MLP neurons of a small language model. Each row is named by its layer, matrix (down: output weights) and neuron, and shows model dimensions 128-191. Each number is 128 + 24 x the weight over its row's rms, rounded and kept within 0 to 255. A neuron's up and down rows have the sign that makes its largest values positive.
Before each neuron's rows, "fires before" lists the tokens most often just after its 100 highest values on Wikipedia text that the model never trained on.

fires before: "\n", "|", " Length"
L13.down163 [116 113 127 150  90 163 108 133 185 158 130  85 114 107 119 153 141 118 121 138 155 143 138 121 112 102 128 186 126 124 148 117 111 165 130 148 137 107 143 102  76 121 126 129 121 128 130 139 121  80 141 109 126 157 128 131 121 141 114 164 101 148 103 135]

fires before: "\n", " ", " \""
L11.down465 [ 89 133 138 142 121 145 115 144 132  97 137 150 120 122 130 143  78  80 139 128 113 138 127 132 138 136 101 170  87 121 131 134 112 146  83 118 132 113 152 111 120 115 144 134 153 134 131  83  94 163 163 198  89 114 129 153  91 119 121  91 112 122 114 119]

fires before: "\n"
L6.down677 [113 100 108 155 203 108 154  98 142 132 140 192 112 141 115 159  90 143 113 126 125 121 140 137 143 162 128  95 154 159 122 127 134 128 101 144 116 119 162 127 154 126  88 132 151 165 106 122 130 131 127 146 108 148 129 129 153 158 145 125 129 158 152 131]

fires before: "-", "\n"
L10.down306 [142 136 151 117 195 137 120  99 119 177 161 127  93 128 127 147  97 134 113 108  94 162 115  92 127 129 109 130 143 110 126 108 127 145 137 123 157 140 113 104  98 130 101 130 111 137 101 154 115 146  98 163 170 113 154 160 141 120 163 136 107 143 113 187]

fires before: "\n", "The", "S"
L3.down452 [125 112  83  90  63 144 123 136 145 111 122 125 128 128 132 107  77 121 124  90 150  97 150  91  89 115 113  95 119 144 116  95 119 172 133 144 133 105  83 139 108 149  99 146 148 133 110 134 145 143 144  88 117 143  91 125 139  87 145  59 101 162 138 139]

fires before: "|", "=", "===", "=="
L10.down5 [148 152 101  91 161 130 123 129 143 133 107 164 109 107 113 119 118 116 140 102 138  84 143 141  98 135 150 139 149 157 142 103  99 166 129 102  92 155 182 132 110 156 119 143 181 109 100 113 143 113 128 137 134 147 126 139 160 125 141 146 155 107 127 153]

fires before: " to", " in", " by", " on", "ri", " from"
L3.down236 [132 146  98 142 157 152 132 135  84 145 146 132 143 121 131 136 144  92 100 134 145 128 140 106 133 143  87 120 113 118 167 161 132 113 156 124 127 165  98 140 171 138 126  96 171 108 178 162 128 146 127 131  90 141 138  94 141  97 140 101 119 133 124 158]

fires before: "|", "\n", " number", " 11"
L11.down31 [132 102 131 123 114 198 117 103 171 147 106 109 149 147 137 133 163 147 145 128  99  77 118 110 132 121 149 166 105 101 111  93 134 133 141 169 141 103 112  85 140 134 170 140 146 101 134 105 159 128 140 115 141 107 159 113 140 138 118 144 126 142 139 125]

fires before: "\n"
L10.down467 [ 96 164 130 157 104 120 167 129 129  99 156 144 130 143 120 108 128 150 109 131  99 115 147 128  86 140 138 151 156 104 110  70 129 113 141 124 117 119 149 128  81 155 138 141 157 115 121 132 139 151 136 126 105 121  87 141  89 116  96 158 140 159 103 162]

fires before: ",", " the"
L11.down101 [113 130 121 178 143 140 117 129 130 115 133 124 122 162 125 121 109 122 104 136  95 102 141 103 118 117 137 195 160 126 140 133  95 147 137 134 114 189 107 151 148 152 131 114 125 168  93 131 111 121 110 106 108 107 129 151 155 136 146 137 122 149 114 106]

fires before: " (", ")", "-", "^{"
L13.down296 [124 117 171  97 113 124 153 158 138 162 124 160 102  89 127 125 141 118 139 126 112 116 172 129 122 120 129 123 116 121 166 100 125 133 135 129 155 118 164 138 118 137  99 144 126 158 111 119 105 126 116 151  99  96 164 113  95 150 149  94 155 118 134 125]

fires before: "|", ".", " |", "\n"
L9.down14 [127 199  78 117 148 120 130 123  85 165 126  45 118  83 128 139 138 162 116 134 182 158  58 135 127 142 123 149 118 130 110 157  96 161  94 151 125 124 127 142  57 150 151 121 106 129 121 135  96 172 133 162 137 113  97 143 153 160 141 102 121 129 114  81]

fires before: "\n", ".", " |"
L11.down734 [136 122 127 152 115 117  94  73 155 164 126 145 149 121 118 117 128  90 113 138 169 152 105 133 134 102 124 108 134 116 129 166  93 137 150 167 141 110 119 125 154 156 141 153 122  86 129 120 143  86 158 151 110 120 128 143  76 114 107 117 106  91 113 151]

fires before: " |", " "
L9.down460 [115  91  73 159 148 132 185 134 122 110 143  81 158 140 130 158 137 174 120 108 184 160  79 133 134 153 136 140 113 149 101 107 125 166 141 151 140 155 124 165 152 151 133 134 120 129 128 141 139 109 153 125 117 125 163 106 107 123 163 149 101 122 152 165]

fires before: "\n"
L11.down461 [141 125 121 164 164 150 141 125  99 129 169 194 133 136 111 135 145 140 113 153  78 113 122 131 136 100 113 146 114 123 159 127 113  94 146 101 108 165 158 110  85 147  93 139 149 161 140 177 127 161 129 151 146 119 141 130 120 109 136  84 124 168 112 100]

fires before: "\n", " |", "|", "–", " g"
L9.down167 [167 134 116 121  92  80 133 138 177  71 165 154 109 106 121 143 138 117 123 129 115 127  72 144 133 129 153 115 117 172 122 144 131 125 126 105  84  72 127 120 131 117 122 139 106 121 121 108 115 129 106 133 141 128 149  96  94  91 122 103 143 141 105 132]

fires before: "\n", " in"
L9.down316 [116 113 136 123 173 134 130 114 134 116 116 162 162 133 110 114 148 139 106 140  94 113 154 161 104 122 105  80 134 177 146 132 128 133 165 101 140 113  69 132 143 148 126 131 149 150 101  95  94 105 132 148 128 157 121 155 146 104 125 122 160 132 103 139]

fires before: ".", ",", "'s", " in", " and"
L13.down298 [153  98  97 128 127 135 129  47 120 140  97 117 130 138 119 106 104  85 117 146  79 134 130 151 144  99 118 144  97 128 125  95 109 135 152 173 156 131  87 138 153 151 107 140 146 131 100 165 139 165 100 143 130 144 145 116 115 131 131 123 162 120 113 154]

fires before: ",", ".", " of", " in"
L9.down105 [169 126 119 121  51 131 122  97 153 164 107 120 121 139  95 112 140 114 106 114 124 130 113 160  77 153 122  73 127 130  90 163 160 127 127 126 122 133 134 110 143  82 109 168  90 152 137 111 165 119 141 130 159 133  70  95 107 121 133 111 113 156  97 163]

fires before: " |", ":", ",", ")", "}"
L12.down43 [145 121 119 154 113  98 166  48 166 110 160 147 136 122  77 120 177 123 130 157 176 148 123 149 109 109 111 152 122 114 119 147 129 107 136 120 118 126 119 143 111  96 121 125 103 124 130 129 153 120 122 133 123 185 142 115 120 104  99 126 128  90 107 109]

fires before: " |", ".", " of"
L11.down350 [166 115 155 165 131 119 107 119 132 134  93  94 109 135 134 128  96 155 107 158 108 139 134 165  67 148 106 160 118 128 118 138  99 143 126 121 130  94 120  88 151 116 131 101 118 124 122 146  80 145 155 119 179 132  52 137 164  73 117 113  82  96 132 170]

fires before: "\n", " "
L11.down405 [148 109 127 129 221 171 112 157 181 121 159 133 118 135 136 162 127 140 125 137 141 107 133 105 150 122 135 119 118 132 124 124 100 154 135 151 100 144 121 115 108 119 131 120 130  87 128  92 153 149 113 170 129 133 132 100  89 144 135 139 141 118 122 132]

fires before: " |", ":", "\n", "(", ")"
L10.down515 [118 105 120 109 154  98 137 141 107  96 164 109 127 124 126 128 133 124 112 111  78 123  87 146 153 145 119 139 178 102 124 142 146 141 123 157 126 130 105 124 189 154 120 107 128 141  96 107 145 151 141 129 138 118 134 160 147 123 133 111 109 143 143  71]

fires before: "|", "\n"
L10.down602 [124 157 155 140 121 132 141 105 119 101  91 101  97 114 148  96 125 100 102 136 147 122 149 143 120 172 158 190 112 163 166  76  95 142 105 105 124 135 142 138  75 134 139 151 134 150 130 141 116  93 169 147 118 120 119 164 125 104 127 128 162 144 163 143]

fires before: ")", ").", "),", "\"", ","
L11.down452 [140 153  82 138 137  97 125 133 161 150  87 127 127 135 113 141 127 144 135 162 158 130 118 171 122 146  92 162  93 123 117 107 111 104  99 107 161 140 147 131 127 101 115 136 161 179 170 118 102 105  95 136 153 152 144 149 155 118 160 154 134 130 152 125]

fires before: "\n", " —", " |", " 4", " "
L9.down675 [108 167 147 149 109 155 130 167 101 158 118 153 147 120 117  96 129 128 127 115 123 188 114 156 120 124 138 127 131 134 131 149 170 131 119 125 124 162 122 101 107  98 134 151 158 148  96  90 127 157 164 142 159 129 107 177 112 139 123 129 150 153 110 149]

fires before: ".", ":", " in", " (", " m"
L12.down605 [167  91 129 163  87 139 131 156 117 161 113 136 133  86 118 133 134 195 115 158 172  71 119 138 143 136 150 186 122  93 119 142 134 110 122  95 111 140 143 135  94 131 123  96 135 146 104 147 113  96 167 101 131 117 119 121  89 109 119 131 109 158  97 124]

fires before: " (", ":", ")"
L12.down168 [140 143 110 117 128 118 152 114 173 125 126 131  90 181 101 141 100 161 135 112 173 133  83 120 122 118 130 145 132 154 137  95  81 106 181 101 177 136 136 100 122 115 114  99 137 109 132 103 107 104  91 199 135 125 148 124  86 100 180 122 115 131 103 114]

fires before: " |", " (", ";"
L9.down676 [127 142 171 126 114 121 162 150 146 109 141  81 106  93 126 155 121 102 143 118 133 139 155 146 118 117 158 143 141 109 129 122 158 146 122 162 159 143 120 110 123 110  90 148 138 160 142 112 131 141 156 168 121 146 114 171 116 151 137 138 121 112 154 147]

fires before: "0", "1", "2", "3", " L"
L11.down642 [122 148 148 136 171 143 138 167 105 108 157 174 136 125 117 148 117 146 149 137  76 133 110 178 117 121 134 122 130 107 117 160 104 101 120 155 151 122 142 116 145 158 121 154 129 154 140 103  89 133 142 112 125 128 136 120 110 144 117 152 176 133  86  74]

fires before: " |", ":", "/", "\n"
L11.down639 [130 104 159 139  81 105 128 126  93 115 181  70 139 143 120 124 122 133 143 139 134 155 104 151 137 134 171  92 151 124 120 148  90  82 117 176 161 143 105 111 169 122 119  83 119 131 150 111 109 162 169 137 161 112 125 108 174  99 110 138 134 147 146 129]

fires before: " |", ":", "==", "\n", " in"
L11.down765 [120 121  85 150 168 118 164 150 145 136 156 114 156 115 118 151 124 143 136 170 163 133 109 136 128 125 122 117 170 133  94 100 106 160 123 111 127  94 112 143 127 152 124  76 100 169 121 117 101 158 164  91 118 102 153 123 110 135 122 100 119 131 154  67]

fires before: " |", ".", " were", " of"
L11.down284 [137 121 156 143 131 160 154 137  99 163 144 102 159 112 102  87 112 157 120  71  74 143  95 111 131 162 148  29 117 144  98 104 139  95 119 113 131  87 171 132 117 114 123 155 157 163 106 103 147 101 168 153 119  77 167  80 152 103 101 137 104  94 130 115]

fires before: "|", "\n", " |", "–"
L10.down241 [127 151 122 137  84 130 134 168 141 168 120 151 114 123 120 114 123 130 109 121  93 137 129 143 137 117 142  89 121 110 132 167 138 107 116 136 148 108 126 104 107 145  97 189  76 163 138  94 141 158 148 122 100 121 116 170 156 145 100 144 118 128 101 129]

fires before: "0", "3", "8", "6", "7", "9"
L13.down712 [139 151 175 135 176 128 120 121 151  94 165 120 117 143 138 139 123 131 165 118  89 140  91 102 168 140 135 120 131 117 137 111 126 107 148 156 106 144 130 127 130 143 106 135 128 143 159 112 151 170 120 123 140  85  89 109 113 112 126 124 155 144 133 109]

fires before: " |", ":", " by"
L13.down302 [122 101 136 138  83 151 141 110 115 126 129 142 138 141 128 146  49 161 114 135 121 100 142 140 171 124 121 117  97 151 117 130 144 134 111 146 150 146  91 144 149 173 145 116 134 127 159 184 103 161 151 134 106 167 117 172 152 125 153 147 127 149 148 120]

fires before: " |", "."
L9.down745 [130 138 122 150 130 109 117 108  96  82 152 128 136  95 154 135 129 171 116 122 184 151 133 139 137 169 183 149 139 122 113 140 152 122 135 125 141 120 128 138 152 104 127 120  86 107 120 130 157 109 106 130 118 140 102 113 138 126 108 142  99 131 171 109]

fires before: " |", "|", "|---|---|---|---|", "|---|---|---|", "|---|---|---|---|---|"
L11.down215 [120  79 124 123  88 118 158  61 139 150 110 128 157 130 108 108 144 120 102  81 160  97 122 108 127 123 176  88 101 106 101 128 162 139 127 169 157 136 135 135 138  95 106 150 149 148  96 118 136 133 137 120 114 141 125  94 137 119 130 145 147 130 142 139]

fires before: "==", " and", "===", ",", "–", " to"
L13.down625 [130  97  80 157 135 159 111  90 134 172 119 114 122 125 119 113 114 116 101 165 154 138 113 140 139 134 142 155 102 133 131 100 151 143 134  97 175 176 130 141 150 133 141 170 118 148 135 156 139 139 100 124  90 160 166 174 155 135 191 130 141 132 146 129]

fires before: " |", ":", "\n", "(", "–"
L11.down311 [139 113 108 130  69 165 116  76 125 152 158 120 144 115 123 117 106 103  59 126 192 108 152 127 130 113 119  83 111 164 117 128 127 168 147 114 145 159 121 101 158  73  97 128  84 125  98 153 133  99 111 157 112 156 151 113 129 137 116 121 110 187 135 111]

fires before: ",", ".", " million", " |", "″"
L12.down696 [143 108 148  73 125 137 101 151 181 130 141 148 116 138 130 112 177 117 106 128 136 145 131 148  72 155 154 112 131 164  70 129  63  67 137 138  97 105 112 160  92 132 120 131 117 147 185 141 121  96 108 121 117 125 109  98 139 101 124  97 106 141 117 163]

fires before: ",", " (", " and", " school"
L12.down191 [137 129 166 132 172 128 123 190 146 115 130 117 121 108 104 138 172 146  93 105  70 113 139 161 146 109  71 138 154 102 107 123 157 104 114 107 106 115 169 149 144 115 101 145 106 162 146 177 141  90 106 131 136 129 132  99 117 170 134 105 109 117 131 150]

fires before: " in", " on", " at", " to", "a"
L3.down527 [ 71 146 118 119 112 123 145 129 115 159 136 140 128 160 129 170 148 134 120 145 132 112 119 135 129 154 106 138 102 111 150 127 103 146 121 158 103 125 122 111 124 117 126  84 142 174 140 135  93 143 110  69 100 123 140 141 130 153 156  95 135 134 100 146]

fires before: "\n", "|"
L3.down736 [140 128 120 104 112 102  99 140 161 128  65 133 102 151 117 147  89 127 118 107 127 103 129 104 136 138 143 132 150 134 134  44 124 151 186 156  96 100 106 120 144 140 170 136 141 131 110 125 123 132 121  84 128 162 102 142 138 158 150 150 136 198 160 122]

fires before: ".", ",", " and", " of", " to"
L13.down626 [186 114 167 113 142 138 108 190 126 144 148 113 123 115 148 120 150 135 135  93  59 155 103 163 138 108 107  88 123 147 128 140  97  88 139 162  93  78 112  97 150 173 123 106 118 104  99 178 121 115 130 159 124 132  89 120 181 126 154 122 148 139 163 123]

fires before: ",", " he", " the"
L12.down303 [108 118  66 142 155  92 124 154 138 135 155 138 121 137 156 105  95 140 168 115 139 100 102 164 111 154 135 117 157  86 121 165  76 141 156 149 158 147 115 126 162 156 153 120  94 156 126 208  55 124  97  91 109 127 155 143 150 127 139 120 127  99 121  99]

fires before: " |", " hold", "0"
L12.down231 [120 147 129 121 122  74 135 154 152 110 122  87 158 140  97 142 102 112 181 129  99 109 143 130 127 136 161 156 175  78 131 189 146 106 134 160 132 115 109 122 142 143 144 103 133 114 157 132 139 139 115 112  97 125 125 147 137 153 161 106 112 118 102 116]

fires before: " |", "–", ",", ")", ":"
L10.down723 [180 139 147 123 132  67 125 142 102  90 112 163 138 139 119 153 121 115 164 119 145 171 106 150 139 137 118 124 166 182 145 133 126 138 130 165 133 124 134 129 171 123 112 146 112 112  96 133 119 134 138 165 109 141 124 170 152 139 121  97 127 149 117 107]

fires before: "\n", " are", " as", " were", " length"
L4.down740 [157 132 211 102 129 158 134 125 122 122 139  82 111 116 158 121 141 127 128 141  89 132 135 124 116 146 151 120 174 137 107 145 136 120  94 139 117 128 113  87 126 124 104 141 148 123 151 132 138 138 151 168 111  99 107 111 116 135 112 153 159 128 172 104]

fires before: ",", " the"
L11.down99 [140 113 113 130 188 168 159 206 103  84 138 121  97 132 149 138 131 105 138 128  87 118 141 105 138 120 156 136 154 111 131 133 100 171 140 142  98 113  92 120 136 167 128 122 120 159 121 115 142 152 104 108 128 170 131 156 144 120 167 138 124 136 119  97]

fires before: ",", " the"
L12.down61 [120  94  88  97 160 166 169 207  97 115 132 142 108 121 145  92 110 150 105 139  75 107 120 154 137 122 151 137 115 125 149 128 108 169 105  88 157 114 113 144 133 182  97 112 127 110 107 177 119 183 100 110 113 152 153 148 156 117 158 114 125 168 149  97]

fires before: "\n", " ", " —", " 2", " Swing", " +"
L6.down416 [138 138 116 157 127 136 139 121 171 128  93  37 154 171 124 127 182 163 114 116 119 124 123  69 120 152 146 167 142 100 122 126 124 150 146 118 133 149 136 119 126 158 133 145 140 146 145 158 135 152 147 155 139 138 107 113 130  89 135 130 138 112 138 126]

fires before: "\n", " the"
L4.down376 [108 124 134 130  88 127 145  91 160  94 155  97 113  77 108 142 141 125 133 141 122 149 125 162 141 141 155 150 132 117 160  86  91 135 109 117  89 109 126 115  92  75 109  97 151 136 115 120  69 166 123 135  94 132 171 132 106  66 130 127 142 122 136  99]

fires before: "0", "1", "2", "4", " |", "3"
L10.down548 [133 124 155 106 167 129 133 189 136 148 208  75 136 119 119  92 134 142 102 144 112 148 159 160 139 145 159 162 144  94 154 153 142 137  84 124 138  98 102 109 170 152 148 110 141 107 107 124 146  89 135 121 207 114  87 145 141 116 133 151 118 106 128 154]

fires before: ",", "osa", "S"
L6.down127 [132 133 118 131 189  93 106 181 117 129 127 103 120 142 144 167 121 155 125 101 133 123 137 106 128 149 140 172 127 109 139 139 111 103 135 138 135 150 118 113 119 160 130 115 139 158 122 135 122 160 144 135 154  89 101 144 125 129 134 109 111 115 103 110]

fires before: " "
L12.down301 [165 102 150 144 212 150 124 141  90 174 123 174 137 165 158  88 128 151 128 118 150 125 139 128 135 104 126 143 112  92 124 129 122 137 142 129 134 140 111  62 107 158  92 127 160 113  96 122 110 123 110 166 119 132 163 109 147 127 133 110 107  79 145 147]

fires before: "\n", " ±%", "=="
L3.down241 [109 135 103 165 184 118 118  96 124 146 150 153 135 151  97 166 126 153 118 136 127 129 153 120 135 142 126 147 162 145 128 156 125 173 143 126 136 110 126 114 108 134 118  98 134 171 117 140 136 116  96 155 138 145 153 106 125  85 136 144 125 132  90 109]

fires before: " |", ".", "p", "–"
L9.down398 [119 138 108 129 151  85 145 133  90 131 142  84  81  82 135 146 120 115 115 149 103 158 117 132 122 126 120 144  79 123 161 127  99 156 126 140 124 150 132 147  78 152 185 150  83 135 120  94 113 155 143 165 115 136 134 126 100 139 109 115  93 180 121 152]

fires before: " (", ")", ":", "E", " |", " the"
L12.down28 [134 128 142  97 106 115 148 153 128 124 122 142 128 100 156 116 166 111 109 109 124 137 144 135 104 147 138 149 141 125 162 158 171 143 124  97 126 127 121 100 168 108 110 133 105 145  86 143 118 118 103  90 105 106 149 102 130  67 160 105  92 106 109 125]

fires before: " of", ",", ".", "00", " was"
L11.down738 [160 115 145 123 171 118 113 182 179 107 123 112 107 150 124 159 133 117 145 125  79 161 151  85  91 128 202 121 106 124  87 144 113 145 177  75  96 157 111 161 115 112 152 101 128 118 142 111 149 142 127 149 125 168 128 173 124 135 137 129 139 189  85 137]

fires before: ",", " and", " the"
L6.down17 [115 158 148 155 163 133 133 156 171 149 150 109 169  98  95 159 104 161 151 130 105 118 119  92 113 126  88 113 108  94 153 122 129  99 133 151 124 137 176 115 117 124 168 124  94 146 180 192 105 129 114 125 137 149  84 131 162  94 119  91 138 135 113 129]

fires before: " |", "\n", ":", "|---|---|---|---|---|", "|---|---|", "|"
L8.down342 [132 116 158 104 142 141 148  91 136  83 109 149 143 149 121 139 146 126 137  97 131 156 131 164 174 110 110 121 133  97  93 140 115 111 112 121 163 173 143 106 224 122 109 133  88 132 153 149  67 158 138 135 111 132 125 120 143 108 125 139 116 150 150  87]

fires before: " |", " (", ",", "\n", ")", " in"
L8.down727 [117 100 102 120  72 127 109  94 173 107 165 135  82 142 125 149 131 141 125 111 148 135 108 113 126 126 133 172 122 142 104 149 135 100 140 152 106 120 187 125 118 102  83 139 152  69 124 107 128 109 110 141 111  72 144 118  91 155 121  68  95 108  94  89]

fires before: "\n", " are"
L11.down492 [138 142 144 133 125 113 148 164 118 138 141  90 111 120  95 145 129 170  89  88 127 149 138 134  96 172 114 132 153 162  97 186  90 123 114 109 117 130 141  97 108 107 141 137 109 149 141 106 121 142 149 149  78 129 112  76 125 141 127 123 121 149 106 104]

fires before: ",", " |", "a"
L4.down506 [101 140  99 147 149  94 171 104 133 119 124  71 115  89 133 167 114 131 108 148 151 105 126  99 110 135 132 134 152  99 134  77 122 137  84 117 125 153  72 133 125 120 140 147 141 141  66 119 132 124 130 113  99 128 152 101 112 144 141 114 120 101 149 117]

fires before: " |"
L13.down122 [109 167 111 139 116 150 125  69 133 109 127 137 112 102 154  93 142 147 121 132 180 135 150 126 107 141 135 133 142 122 141 142 122  64 154 156 154 138 144 142 179 128 124 163 117 134 109 110 140 146 144 125 112 149 122  91 105 122 137 155 121  59 167 128]

fires before: "|", ",", " |", "\n"
L6.down625 [118 151 139 129 176 160 110 147 141 124 123 128 132 124 115  86 158 111 171 130 102 140 121 138 113 128 166 117  97 154  98 125 121 122 137 119 155  99 114 109 129 171 117  81 120 119 116 158 175 110 136 159 138 110  83 136 130 122 147 150 130 135 118 131]

fires before: "\n", "The"
L3.down103 [136 107  91 112  87 128  82 138 140 137 123 110 127 177 144 143 130 115 116 135  95  83 140 142 141 106 112 112 125 135 147 111 167 152 157 110 127  88  95 109 127 150 127 138 151 124 140  99 138 145 172 126 122 152  97 148 129 158 146  98 122 162 131 150]

fires before: " \"", ".", ".,", ","
L12.down378 [134 159 102 178 124 106 160 120 130  81 139 172 155 164 129  99  94 164 164 132 106 124 155 138 134 164 124 171 134 126 112 137 144 142 131 162  95 112 134  99 148 117 142 123  75 164 116 117  63 111  95 154  92 145  91  88  88 104 129  97 145 132 106 115]

fires before: "0", "1", "2", "3", "uda"
L13.down375 [129 127 147 147 153 152 115 133  90 122 152 131 131 118 121  83 104 153 121 117  90 115 134 146 147 123 101 154 127 119 162 134 114 118 115 164  99 106 176 134 115 124 124 154 113 130 109 142 130 136  97  94 158 102  79 119 111 124 100 156 158 138 136 123]

fires before: " |", "|", "\n"
L9.down147 [132 159  97 143 110 103 126 108 135  91  95 120 145 146 103 158 144 162 138 143 126 132  75 128 130 127 158 146 107 180 140 108 143 160 173 124 121  90 130 122 102 118 131 147 108 121  99  67 143 167 132 148 146 148 148 143 123 156 140 110 156 139 119 159]

fires before: " |", ".", "99", ":"
L11.down731 [104 132 180 108 104 146  80 162 140 124 149 182 139 112 146 118 108 132 115 150 122 153 149 138 132 151 123 130 126 150  93 160 152 100 154  88 167 121 167  98 113  90 117 137 124 148 155 136 154 125 147 145  97  80 100  95 120 112 123 112 115 117 145 129]

fires before: "\n", " ", " |", " 4"
L9.down610 [144 148 130 162 125 126 114 196 136 109 115 153 125 166 123 131 132 126 117 124 162 131  72 144 124 123 126 119 138 162 130 122 109 159  98  99 161 114 112 120 100 122 137  86  98  70  85 112 168 149 103 156 135 144 146 142  93 150 132 103 149 145 172 161]

fires before: ".", " |", " \"", ":"
L3.down160 [127 147 103 141 132 130 108 142 152 130 116 116 144 118  99 130 132 142 103 159 167 156 137 127 118  99 135 116 128 164 111 108 131 172 153 108 126  98 161 106 107 112 100 133 146 103  76 128 143 138 100 255 150 161 129 141 122 132 103 137 100  99 109 107]

fires before: "\n", "==", "===", " |", "|", " ==="
L11.down45 [131 114  99 134 161 116 141  96 109 146 160 145 119 186 124 125 129 165  83 137 157  94 160 114 154 163 155  68 113 132 143 118 139 146 137 152 166 128 128 138 156 130 116 120 179 139 133 138 120 120  90 152 160 170 184 138 158 157 127 131 118 117 142 112]

fires before: ",", " ==", " of"
L10.down216 [138  94 115 192 109 102 119 164 155 132 137 141 150 120 102  86 130 147 123 112 143 161 110 137 122  78 131 101 144 129 160  93 104 126 152 100 119 100 114 113 128 138 142 129 105 107 135 142 124 127 137  71 109 131  89 119 160 142 156 105 136 106 174 166]

fires before: "\n", " 3", "|", " 4", " 2", " |"
L11.down103 [156 132  95 145  91 132 116 128 152 150 148 144  95 104 110 120 140  95 126 141 152  87 157 113 127 131 152 110 107 148 147 172 140 123 113 122 101  78 161 107 128 151 106 159 127 130 169  97 116 111 128 134 136 116 169 121 118 135  86  87  99 154 101 104]

fires before: ".", ",", " and"
L9.down347 [126 134 144 144 146  94 160  52 116 113  92 105 117 104 179  87 139 112 113 131 123 155 160 151  93 153 111 121 123 123 117 111 175 136 141 136 117 103 127 120 103 130 142 107 115 111  86 106  93 151 114 120  88 140 127 138 142 121 101 104 107 102 111 140]

fires before: " (", ")", " long", " in"
L10.down490 [174  99 155 169  69 107 146 130 116 151 123 150  93 120 126  96 151 125 112 143 131  97 132 105 126 150 141 111 144 124 128 123 136 157  96  72 122 144 121  78  97 116  77 154 125  98 107 113 160  83 154 129 130  62 113 102 127  88 140 100 114 110 131 130]

fires before: ",", ".", " |", ";", " at"
L11.down652 [152 137 116 137 125 135 104 152 164 156 138 112 119 156 147 113 139 133 126 124  32  87 147 111 149 142 140  74 107 135  94 114 142 112 157 153 124 114 122 112 138  82  99 114  98 130  97 102 144 119 153 153  95 106  76  89 107 101 165 172 142 163 124 130]